{
  "n_layer": 15,
  "d_model": 576,
  "n_head": 9,
  "n_kv_head": 9,
  "head_dim": 64,
  "d_mlp": 1536,
  "vocab_size": 30198,
  "activation": "swiglu",
  "norm": "rmsnorm",
  "norm_place": "pre",
  "norm_eps": 1e-05,
  "positions": "rope",
  "rope_base": 10000.0,
  "rope_fraction": 1.0,
  "qk_norm": false,
  "attn_scale": 0.125,
  "bias": "none",
  "tie_embeddings": false,
  "parallel_block": false,
  "init": "uniform",
  "init_std_qkv": 0.026,
  "init_std_o": 0.0,
  "init_std_up": 0.026,
  "init_std_down": 0.0,
  "optimizer": "adamw",
  "lr": 0.000577,
  "beta1": 0.9,
  "beta2": 0.99,
  "weight_decay": 0.49,
  "lr_head": 0.00415,
  "grad_clip": 0.5,
  "warmup_steps": 349,
  "schedule": "wsd",
  "decay_fraction": 0.82,
  "decay_shape": "pow",
  "final_lr_fraction": 0.0,
  "batch_tokens": [65536, 131072, 196608],
  "seq_len": 512,
  "doc_mask": true,
  "z_loss": 0.0001,
  "train_tokens": 617000000,
  "steps": 5286,
  "dataset": "wikipedia_en"
}
MLP neurons of a small language model. Each row is named by its layer, matrix (down: output weights) and neuron, and shows model dimensions 96-287. Each number is 128 + 32 x the weight over its row's rms, rounded and kept within 0 to 255. Numbers have three digits each. A neuron's up and down rows have the sign that makes its largest values positive.
After each neuron's rows, "fires before" lists the tokens most often just after its 100 highest values on Wikipedia text that the model never trained on.

L5.down299:141122195058118124108143200151159111153107149077141159143145152139106097171137131129127117088144146111142155106105133141133151124146114039165101195184139129170144102105121180154117135159111132152101079119143170181191185104162117139148120122116148142085127074138153181085143083095142157113100175069201110157139123139104105136133132166095134126141121112105148129131107106095091114133061145112128116102129061120177128094098105110117138128089111113059084100097088098167134137183102101097066132138141161110114136127148137121142128109139195130137153108136095111049146196117121160073
fires before: "\n", " who"

L4.down755:092093119138182117155166180156117152177106147151065104124082148170123098111075122171157091167105159132180113117085133114110185080113084179066143163106108109126101119171178126115149104046153126189098149120186107060192110192127097161120143125152100175144105126154130141182168100086127115117128086154142163137072176090140113117112106059092136103071164168108145116122149100111113078068164137163168123138126120120135123128123107126095088173072168133142090113167122118217112111082137128109117109200170107153088185122133136081131153211098130085175103152127154118097152125122145161156
fires before: "\n", "=="

L2.down22:170099167173119130124142132109110082172128149112103011124181181117081137116143159152086170160107138169159124110165114167096132187150142156095111040065135093133128111133108173111085136091116133160148148119148112199116171144139170131061134128030107115127100091078097092047115136150107128067070107129133148173179116083120110149097130140122150104154130100146111177115124165125132155101138114136102124104149123136120104081143107100079143129117139142127161192131174145123146102043117118139140140138135133151093109083109069081138081135097168165158157155120122137097087143098153108168
fires before: " |", "\n", "-", "°"

L2.down1494:142096099113081080147137119091141155178166112144100060194097137125141095113121122130146133072097074155107105113116142113124166124175107133144130227157134122081103126169155144090150069134128125181115000127099154186179178071148159159140050161137121115100110129089111169143107062138144137129156126200104106096176108097113094128131115099089139129146115132151117137126194064094136133083097164093146158081120123132096165116112144172089099119168117093118180126071149122104131147125132144123159145099181127154156132104129123090131164148090129082129143092095160167122196117103088177101
fires before: " |"

L9.down1494:146148112123092079153178095152083122100164100174106101092177165086113181061161217173128133122188089110100078144144166179169097077156142118151151144106094140118099136099202146121177097088118126119169080164177109212127119103110140161113112092115190108101131110139091143125128140138137119124144099150147104100164172150106097105123150141141110162135075069163131105136119119123161114147139132149102141108113143136184121127096157109179128115116096127179121101152152132125095113059112191114147137049141089187112103209143086153144086088141174111127177138033118084127117089142139073098
fires before: "\n", ".", " ", " Enter"

L2.down966:075094034136119124144138164051163104120131147082128112058137051115110110159184146110131120136143110117091076157148109102090121161155164122131156006090073092139182124118140125099179139117119183118121144092154110177095127159163087136108108116159161147082089060192098133147152179116117099108109153143151131136147141156068073142144160130141107075144111083037107170172004101072098116136090162152114126141145164147071127148113096154165150125169116110196137165173114107156098181210116134138151126132126146126125117092118126142176128137106140091099146138163101115137198120133155083142
fires before: ":", " |", " as", " at", " for"

L4.down1452:121111092121100111183105164086103155084101132144163025132110087172131139201102109119149173148116073122160096091184074080173147186130106151139139101056116146163126115131082108096163178128114106143161079109108121157119158117116113106074088223110129145156088097118155090119125138127087159115124174087131157129130133127093153118094105104132101109119079149127133178142162106107140084171124081109066184104122098145139109107143129171102151119126165128147141197123065122112110164145064139119206078091180129118101096102146158096073127174151177111073098172119093130160113157109095175138
fires before: " |", ")"

L9.down217:159122159076141055131114150087128094154102128078165058126122102164173147095119142119117192131109123116141117167166063143099100130150100134107043109142132134116106107124168090113120119114134113162118055113146082111124152155135210121151128124120100165158112150161136082130117155117104141104116110136159105084113160174114123222108226110150068150096079108133126098156182079099093105113164189157104115080084133115124171173120158117153174176132114138129094170090207102108088156169094185126114176175147117157123126134122102101141127079149133149195113155119174134093124098091114089125
fires before: " by", " in", " to", " on", " from"

L9.down787:137141151183130131100082128139113149168084146084096136160061146114220071078126129113136134155153117081129110137135092155077121090154165127069125109161184140082100129153112153128164096136107112108107067149110144089190178126115112132169137061107153123099125095086143155100113065142125071106150134121132160115133142109121197167114135173135170122157104086125108135153186086133150129144124117121167130085087120089109084129110176142152131134156172187094121155098136171146167183193155159145110163132121106102108077137139161149118108108150171158137096102132129115140121158134109177101
fires before: " a", ")", " –", "–", " an", "born"

L2.down563:081136069109083112081157135153128098129151127070144222152095101191205166067141100175136140121134101102102167152097098130115125154042074135074155183184139133088128157132197118160126157137099150099087160085121149000099106114141110143140149150146127112064125076138068108129116144121159050193127110111179122110112118159145123090080160113162130157159099135142141138156183078126104158137125160161126081219174068141057155104109121184194106127130156156111095136015135127117098097194153141142140153123088094128167138085119157098074133136213167131110076129158162150143103102107097141135
fires before: " to", " with", ",", " at"

L5.down370:178140198153123131149160117132104182163099137099104114108166057149120095160086151131105138118139155083119077056072151136144094151143062146116084142111135151117103121156144104135130098147075107077127171134127136140145155169117131104063139120160109134126091154134105174130123130129176182149138156152134099149077121152160104113172135151190142135117163143129168101087112137090097105129150132115160135100151131146219131164179165161111130132147070147136170167120148120114155101106085126102102089130135156128132080135094164081133121127116134137141110058083082172122092096132106111088
fires before: "\n", ":"

L9.down535:119147152071071134116094166176138128129118104124051152139130146136182157099134113086104141102146118097137114097059073165103121163105133197128166167101166086153149140121139060132201125098072122183136140097144101062201104107146157137106156123174145182113167108123107060104140058116137193123122080097158155122095152125170074117152111047109159141102104108118121134159129112143155155175119148137119118082141111050154127143102110070143118097120141145139126074110129148138185119162154098170079132090135126045143138172124146093138165098100147146096120205151084081114110122178131111136
fires before: " |", " −"

L5.down793:141126163142154104170111118161144094135137093070137096099100080137132162185082094160066126144113105111139134096160087117162110145169206124095132164160117158157156103128075096104180136108149122132099138071075103133179152110128022125115104112143140184108110161167154073132163155188129183118160186110135124099146122125151067107102102165146191108118085141087141133156185168116148129108156095117157159136205147125162125125148108195088107107105182109139089088092115092178110121145122093094062132117113132140232133180114080089112094102136081110160141111147157098128130127164172137092
fires before: " (", ")", " |", " long", "==", ":"

L9.down861:144131172134097125106121144152126189182134146126139243080082118135124132036127165087126101144187147152144183048119156089131121124126113146154141118158082132099098103151091121120091130096129061162113121160146131092120112131115140082186141147062154196100125080139137132087148054089106102176151115166140101128140128164139119101134188122152187101092146197162154175105063145118107129120056094168066125138108119157109160130134137188067165122101103154080135085152125153113127143156082124147089081051192103138063125187132082109119152139132056124096146095144095145094155158155073163128
fires before: " a", " is", " was", "born", " |", " an"

L2.down855:143113141099130097160135167176105189139130127142130097104093119143140143110149137137104155069152131146154127147182137118106077106096112107105165199097115152095122131132126211137120121138166165196131122098173166152110170112157074074118137123119112122055060130172071094105115099137155123161125128082151108113162141161092105126136157161151063113101108146088120123099184121101070134118121141114132092096121095152121143198091112136095115149147114130095138141119089150108109133024090135140155130118128148142143122137162109123143181125133114106125135108202144140169077144107114122120
fires before: " -", " Rochdale", " :", "\n", " Real", " Ferenc"

L2.down802:129148123135076143135094173133113105106173094142158167181185108178158145130174158110125096124123105084117117178083075146122165116110102100129140052155151134105112166071108180123134104113115067113135000104123135100192213139159125102153133133121125117109128178149101122150090112167150137149176107083166116121172096127178164125124126096173115160102070166161132154142157125130140161056074127139153145120146132129127122098122096153172077196159110075174141164114086129147170108137135146117136091140113033069146122129098124146146154108150122120120123124203132151127123134167203086110
fires before: " in", " of", ".", ","

L4.down1172:161164108159159128142143122132144073146081173068125222107101099156169149105168055156107174096089100135116115122161139108127194109155133095104138177077084141148077088109108148145149058137149114162131156092128141149124171113137138071129118149108098125160097113148100103139147134119144098108092130121172075123140141116170098164119117111126088095169120135148118152058127141113182060097103187126055067104145110124128184099127143155134127167130093121135118097151140139148069143084107101100143091128176099129144106119141083109144127110123145125136153129105205132142125181060150159183
fires before: "\n"

L4.down617:163155130130139131141113199172117112079122136122178176158134155124148125126133141120059132124089076132092085113119138099118173128087158074126077080171145122132094075110154140157071089206194119101112113113108150107102164198111125143133185077123121152120142154115176077095171152116189170131140130128124128121131153157088073080147117127157108166124069116134191147123209106113164133123103159117093151126109105132178100105171174151178138124172109098126074120152147118165175143106163165112142135159081114088126162110109179077158074144141142154137128160117088151160143177069090166122
fires before: "-", "|", "\n", "="

L9.down26:109116142136159151128122135121136076107134132148124100043096176103116147144128123155064067107123157116149106109115091159087062133149058133119167104161141135124096062103160136174144134098122140136016101133156116092122131152150097093158149115193116126095144109092097155152107083109139095178069125115194148121133124160082136075094192134136180128136101113156151135145073126091116075097086094134121094117160161119147165114152109088101059082165155124085101066180108095191151169104118155125111084120158136151100108140140104103092186135068187112099140102141146130115124115134067122139
fires before: "===", "==", "|"

L4.down173:161127144166127128138100227087107143141158161154141066134087157165128079118146134123097179108139092123150135137153134087143094126128169147145122059099180043149071097121118105145095134121156073217140035104144149100159118119104160150084090079127125160071149105134121107101031115142135092144127125099183120132181086113076147168122104121180107163159084158141095098116135175085151148087153126114076118110173140146094141118106142114069133087145094133108168151129104081109138136129095055128147127102081112135130125098082119127150111142101229116105130116144167132118126096106086207171
fires before: " is", " was", " has", "ar"

L2.down637:174122118135113143120120157129045134097127125082104229155193066128190146151138167133167140140102128120110101077158099134060095070124132168086123203064081123115129114114144162113112147088115159109127106135174158217121121135052148110160150151121133191209093115141180109086070118111117121140149119075090112135123161128144095111116141116126111129064120150120162127136068133114151126137140149135165080130183118137149122118120096143142143074125158182196106078162114136116142117014117154101085158103167152134103217140122109129165160112124148147114087100110099086147062147151087120121
fires before: " |", " (", ")", ".", "-"

L4.down581:125121135122170143142074172139168101166147129127080088100157096118139166119133112131123095114130138171111195086104185134150133068134080145171100112114084092178123133045160157111135139237184113179099086106098074164160164125163197113135083128077116138126061101134062162125116126093141114133079096106134206140102184112217084150068094112114166096118147121078175167129157138166146101183137103112076091140131163139097100126134150092108146188087171194105113147161145072133092094062123121125090114185118077092104109077119075149121061129120137121061145124074144075163118090106078126093
fires before: " to", " as", ",", " of", " |"

L2.down803:089124131100143150120117161110165187040107172103158092120092143074136107092145127115156155133127104116075161105134105167147117174112131101156107154079107112121121125134142139113093093179139108162073051168163139000140117068147156151116144138119077122149147114149136112133154095103108150184066101127131100090136143172190103154103138136190121138149151098148099075150173152143110129102091186151138137119148146193142119100107081111096124159112089089129104080131086172127149173190153111160121112118120174109154184180111130108082114158175112103095112148138148167141146129142136145161
fires before: " be", " also", " to", " have"

L2.down1306:120145154150125170168116174161129122124164112104088255118121169110088121162169138104102142127086123120093143106163089171147094156093098144126093145129185088181081138116143168132147121177154105158071215059134167036088092088128093141057090133095141127117154191110103081123092075109139104195096092103168145120141154168141116147112109138080146145155140093134137100159113130132158166099122102075131110174130132112143108155114155126115158101120144164106106112099136130116096151123142099098179139128127068097141126121159123109130090172181166093134155174203140116137108145115168104152
fires before: " be", " have", " not", " also"

L9.down164:102136103160182197130110080114195109113142142165145157173101194137090122111117086176075136090128134157129118142110134070149114065103152144115074097159195099168138144112141139150149101168122052130163148090113179125146140108015132141096156149092054146134108130085094117145155054173092081115118119136160138166112125103089149062089099183159129071115169131139112141151148110145174071136139159132111103176105125080087102110108115094102114148153114109126133087144178139077133110162147132150176120116178105125180131093137142129126120151155119104119106165134158125131090066146163148148
fires before: " the", " to", " a", " with"

L9.down474:181118157121096093116086116131081105111100127065119166084117167113144077103097205141171127145129110123131065123087125158085172111146151121101068155078088155123120154181066092109120080122112126116108083116084123073098128133106161073128148144123121112146084122110061057125181120074107168142116089133136156155120088093111040153153111105171140131162143082142163091137128161125119088122154111144109148107149190094109070144097123150150098096115134117092131143131081160138142132108173157119143164102121082161165111151150124142122170122086105141138060119100154150109107138117110137130
fires before: " the", " a", " $"

L4.down166:163191131118165190132132104126081084073118155113187219123095117133056142102137121147105172111108094105175062149124132121123177163165127130165098099097127124123079203139120109084081119092061159115112119154104126173118172137143135164120121105143163162119103145131172094103104114164124137157168167123208151137173113153094105160009114169147117108179100156154116117126142105107114132119149169153141114139108182159120130112094143151100105122169146110146120146159150140185177132071110108173102126095122107104141113171168141136175147159155138119128133130198131182139127115114084118159
fires before: " are", " is", " were", " |", "|", "."

L4.down291:108095116100096093205160140144138118122123119127189114167124132176137122154114162104170116143183119117173175121133084125084181104124088098118141101132143171124125122132143154168095112122145123139172129157135144102148118147098118071150118121130124107140147128084133082136099145157123110142117136117093089127150112103085130092091148123096115173149144096132185118124221144078079066082124131104131182130172096103095162165158090055117124119123129140134149120136149106186145127079103099153156130139179113072143200172165112130044128120040100100128105184125158187129181129131129153114
fires before: " the", " a", " its"

L9.down232:103140090145180166136170162120130101114149140127149073083067163082160180115128127177128126209113138150131184130143165145127090096186110147106196123128092124160165137162155120105148193101135118108151180183154146191106118130103143101154101133156109152123176056083086111118147095135123126125174095145193110093139165174175119096089194179084122141186116119134114120102138056139117125106180099135169083134174098157131103106164110125043159102133147134146157148144112172137060087094107163126149152139162125186076095225128100177144082147142150089179139107118069142082095115105090115090
fires before: "===", "==", "|", " |"

L9.down785:109158123123116153093221184128090129144134141116098114084070104140116167110143180163123107182065179115153127147112145107131118117151125113095086171153144084137118138159141075146144147122125150145132081113133140193120123130115128122084141119131097143090169128072112149094207128088093130197146141114108123088168120128145153164142143050113130115068071178177173108101193177129160068161133137156082126119105172130118151154065116197106107111052127115169115115117113128125092107098113119116088094135111077179184137104164124118081159179120152114106086117125143150083144118147144074113
fires before: " was", " is", " had", " has"

L5.down215:156142074138141189158148126106134110144118092124145255147141078106110152097127131088149076074123122158109083187140136132118135119103145084127078158059108109149102114106148146163136101114162168155166255151153154097125138097144104093146139121168121133123153217102175123106095110173170128172063176154157095112106103094152093154141141100170143118140129097097155142086035133122135111096158144115148136123119080122138140204158146136093163134143130111145134125103117161150163138094082135099138122141076150164101126104100177134101180113113135084169121082088092159160112177103093133160
fires before: "\n", "th"

L2.down545:137161143164122120078138172137143200106094148113137082146092143092112198117101138107101119149139144138105153156089165136123076158068089170117131093116132143131087140101143113133167099098122114152190205129158158162166127133166138113059132127129200120163106104148186108108108169153087150145107103152137114161095176111106160156112154137112163135100091084132149091143201128112114135145129112105086065128110209151170081155107155137171118154131158080089067130139163137053165112000163131081127115085147123104154192130160134120146082195183059172110111142174106109151158120145164136131
fires before: ")", "–", ":", "-", ").", "),"

L9.down1409:106155198108136172146073128138098118137106149112123138097059145133103073164142144126109084139112095110136124116173117127136096111110191105194080163129179124100081108151120084214132092134114106165138086115101121118189107143132140098205092125115084136110184073165140123085172147145143161152117122124166228145117108145124106111130130165108078093095120106166138212126133112094140175063104106140136142124130093138125134049097120113111172140143053171104104072149152149176157139182152097178141132106108137129098140127074100128118103098094150121121097154139152122071150133142144188136
fires before: " a", "\n", " an", " the"

L2.down135:078163097125101166062129166109137134073106092156088255170141128149130151126155165134108147100147131129116148132105146143086155174103171102161117164130116097130071107085185154132150123132157140139144185120147129195175136132101139093167170143086089123110201170115097157116095166161175090201142148116108098050099113100090144091099127164122111083079159132159158135135165196115177140121121198107132073120100070069180147139161158147108126157169191093066139155085120113162163140060086099106166207102185113105116152136095149134082110134112095155149079140164052104193168152072080128132
fires before: " |", "+"

L2.down735:125153122154106145141143135144135111106161099104173126141136131160159113126105061101104048170128159176106118063160134162172140122156132118121165090107073094110115082106152143124142120130134090129101118138163142156141126137120123137156142132096087068127142115142142134136140146141125140110163083107119137082114182092201144133197141153140121152052118161122159069089185133107126136152126137119190145180151161107113063129148122138167161138109071103136157123127131132139123150175137139159133116172154136129140109078144105103119125147121044188084093141195166135119136169108201142058
fires before: " the", " by", " with", " as"

L2.down191:114134147094091112156173116100158113190179147154106150101094130132085127175135138094097108137150153155096102162158168131133088130215113118144100194130135146218110139171185097146124141180152130080165055085157124135127116190140071110148138028113111172076110124142158123132071128109120132120138136083122095130088192123106129142126113146087197069152063101087116160118177122096144112165102187109126166136102147173104130198153049132151110117118137114147134135151154121098137165097155137136149102156078093086134072108141142094151074091167145100080114138152135125148136111137104127106
fires before: ":", " |", "\n", " in"

L9.down737:159148102144165080156075128171111153121152091073140129136122128109171138166103114068048086165137120137101135124132095177110160088134091120084198129135135123109129112133131186137106193120135131096164120146147184147129128147092176145078160145101055128149200104172081092116127124114185127131102099119148070112137137180115188078119099078095145117145198168148114107165239130213150138160153128133145078139135090114151167187147118116092122134141143084142114084118184122138104125061074101128100054114138097133169105125149099152131158194165128118135096167117115112138125095116106100178
fires before: ",", "."

L5.down623:152125120128189166162139138127129207123129089144121130160075080108121130158148111113135166140130143122121138131144121109170124174094118087100101165097162148147128161124096117174128113153102140137163192145138087141163156148135115116134086132072112098130121104132173115107146128092089157147149071160186122123154126136140188177055116143102148098127144110119072165183068106069119159099118079096123107183139143121147128128144171146155123124076066108144139162117119158122165178198147163097140161059051114183144165152107183181164094110092152093161156104124102118121088114080125141087
fires before: "\n", " of"

L5.down123:141133119142170089127201149118152200122135041103085138124130162128118139161137170140119130119165149125120084119145173097062134114132112143170146133135118138125134168105098121131133130127158092098133109089130156180149119127139134108133106106120093104103157129098111140162113100152154136107106192163145141147150071119148094141179108148120129105120121189105106131147233086119132139141121113179126205188134124140153133157111085096124111149159124150122110145106161158110150104032126155113164096134185139145104081119151120090140152146116172156135120116131147145100137135138110162103
fires before: " |", "3"

L2.down644:123177173107127182081126148129094126124132161110099186119110143147121119135109104149093142187193136118128151122052142160152156084131140177146117111146157114131112187150154097106128139150125107202166090178074132110079103106143124153149148049161124192104191174166135141089096122141106104065080135014186163168157122132132089115051145084112095085114109108117080155091066155159127105151128072108135138097087169129140187101116177100149169117102148073102126122174116151116201133123089138137087137109168161118115102111090151065092084121192138119183127117153090099123136152154092173102
fires before: " is", " are", " were", " was", "."

L2.down49:138096133145108116115140174124100124078091180119156093108120146128173125105155141142147173156120153163128127100158143105136112088054150134150127074125119108078121081154071089141179117182167111116086071110102129181117093128110151124123135080126118120076119129092120151141142107118106089141192132081163108137194089128162153143170143104118141139180106151131103106118202150087122118116169111155124167078144144136119097168105130100124123151139092109129142163145132143153110092000122129154137117175088083130117184122098131139125177139108128144135069122118190182089136116151120139129
fires before: " is", " was", " has", " also"

L4.down186:142149166131154146193194157167109143159155114071113151138139071128206121131141141131082108112172138108110109096172158139070140143090109200065068140128110130157044100108126112194106129152091106120114166156154131124148177125190126102161080094107144095075137140112103166176102094149093090198143132114188148104150154144150152180133136142119135127171123100140167146081055113145121157110113142166105161138159092129203163103127145132099161129173132155112169124089103157098131121121058131104112084142100103203058168124111131051139135139164151163172142120070114146121123135163099125111
fires before: "\n"

L9.down1345:138125127147097126035156192153112101154130112113105081099085091114203105120126142130148109148165101113110158141140068154070124107107124168158096085116113128176168133104156146146149188165139126144149095122075133156151108072127135170128116142106177116102133124149126135141005129100150144121085188114157150094123150133141121166141143125108113134080117125142122072117179144165133163114168139131131077108133172146125091116125136142145094090121115192117131120140130071141115067135156111148100135123131152136144100135172071130176101148155166178093097114127182164089159156149123141105
fires before: ".", ",", " of"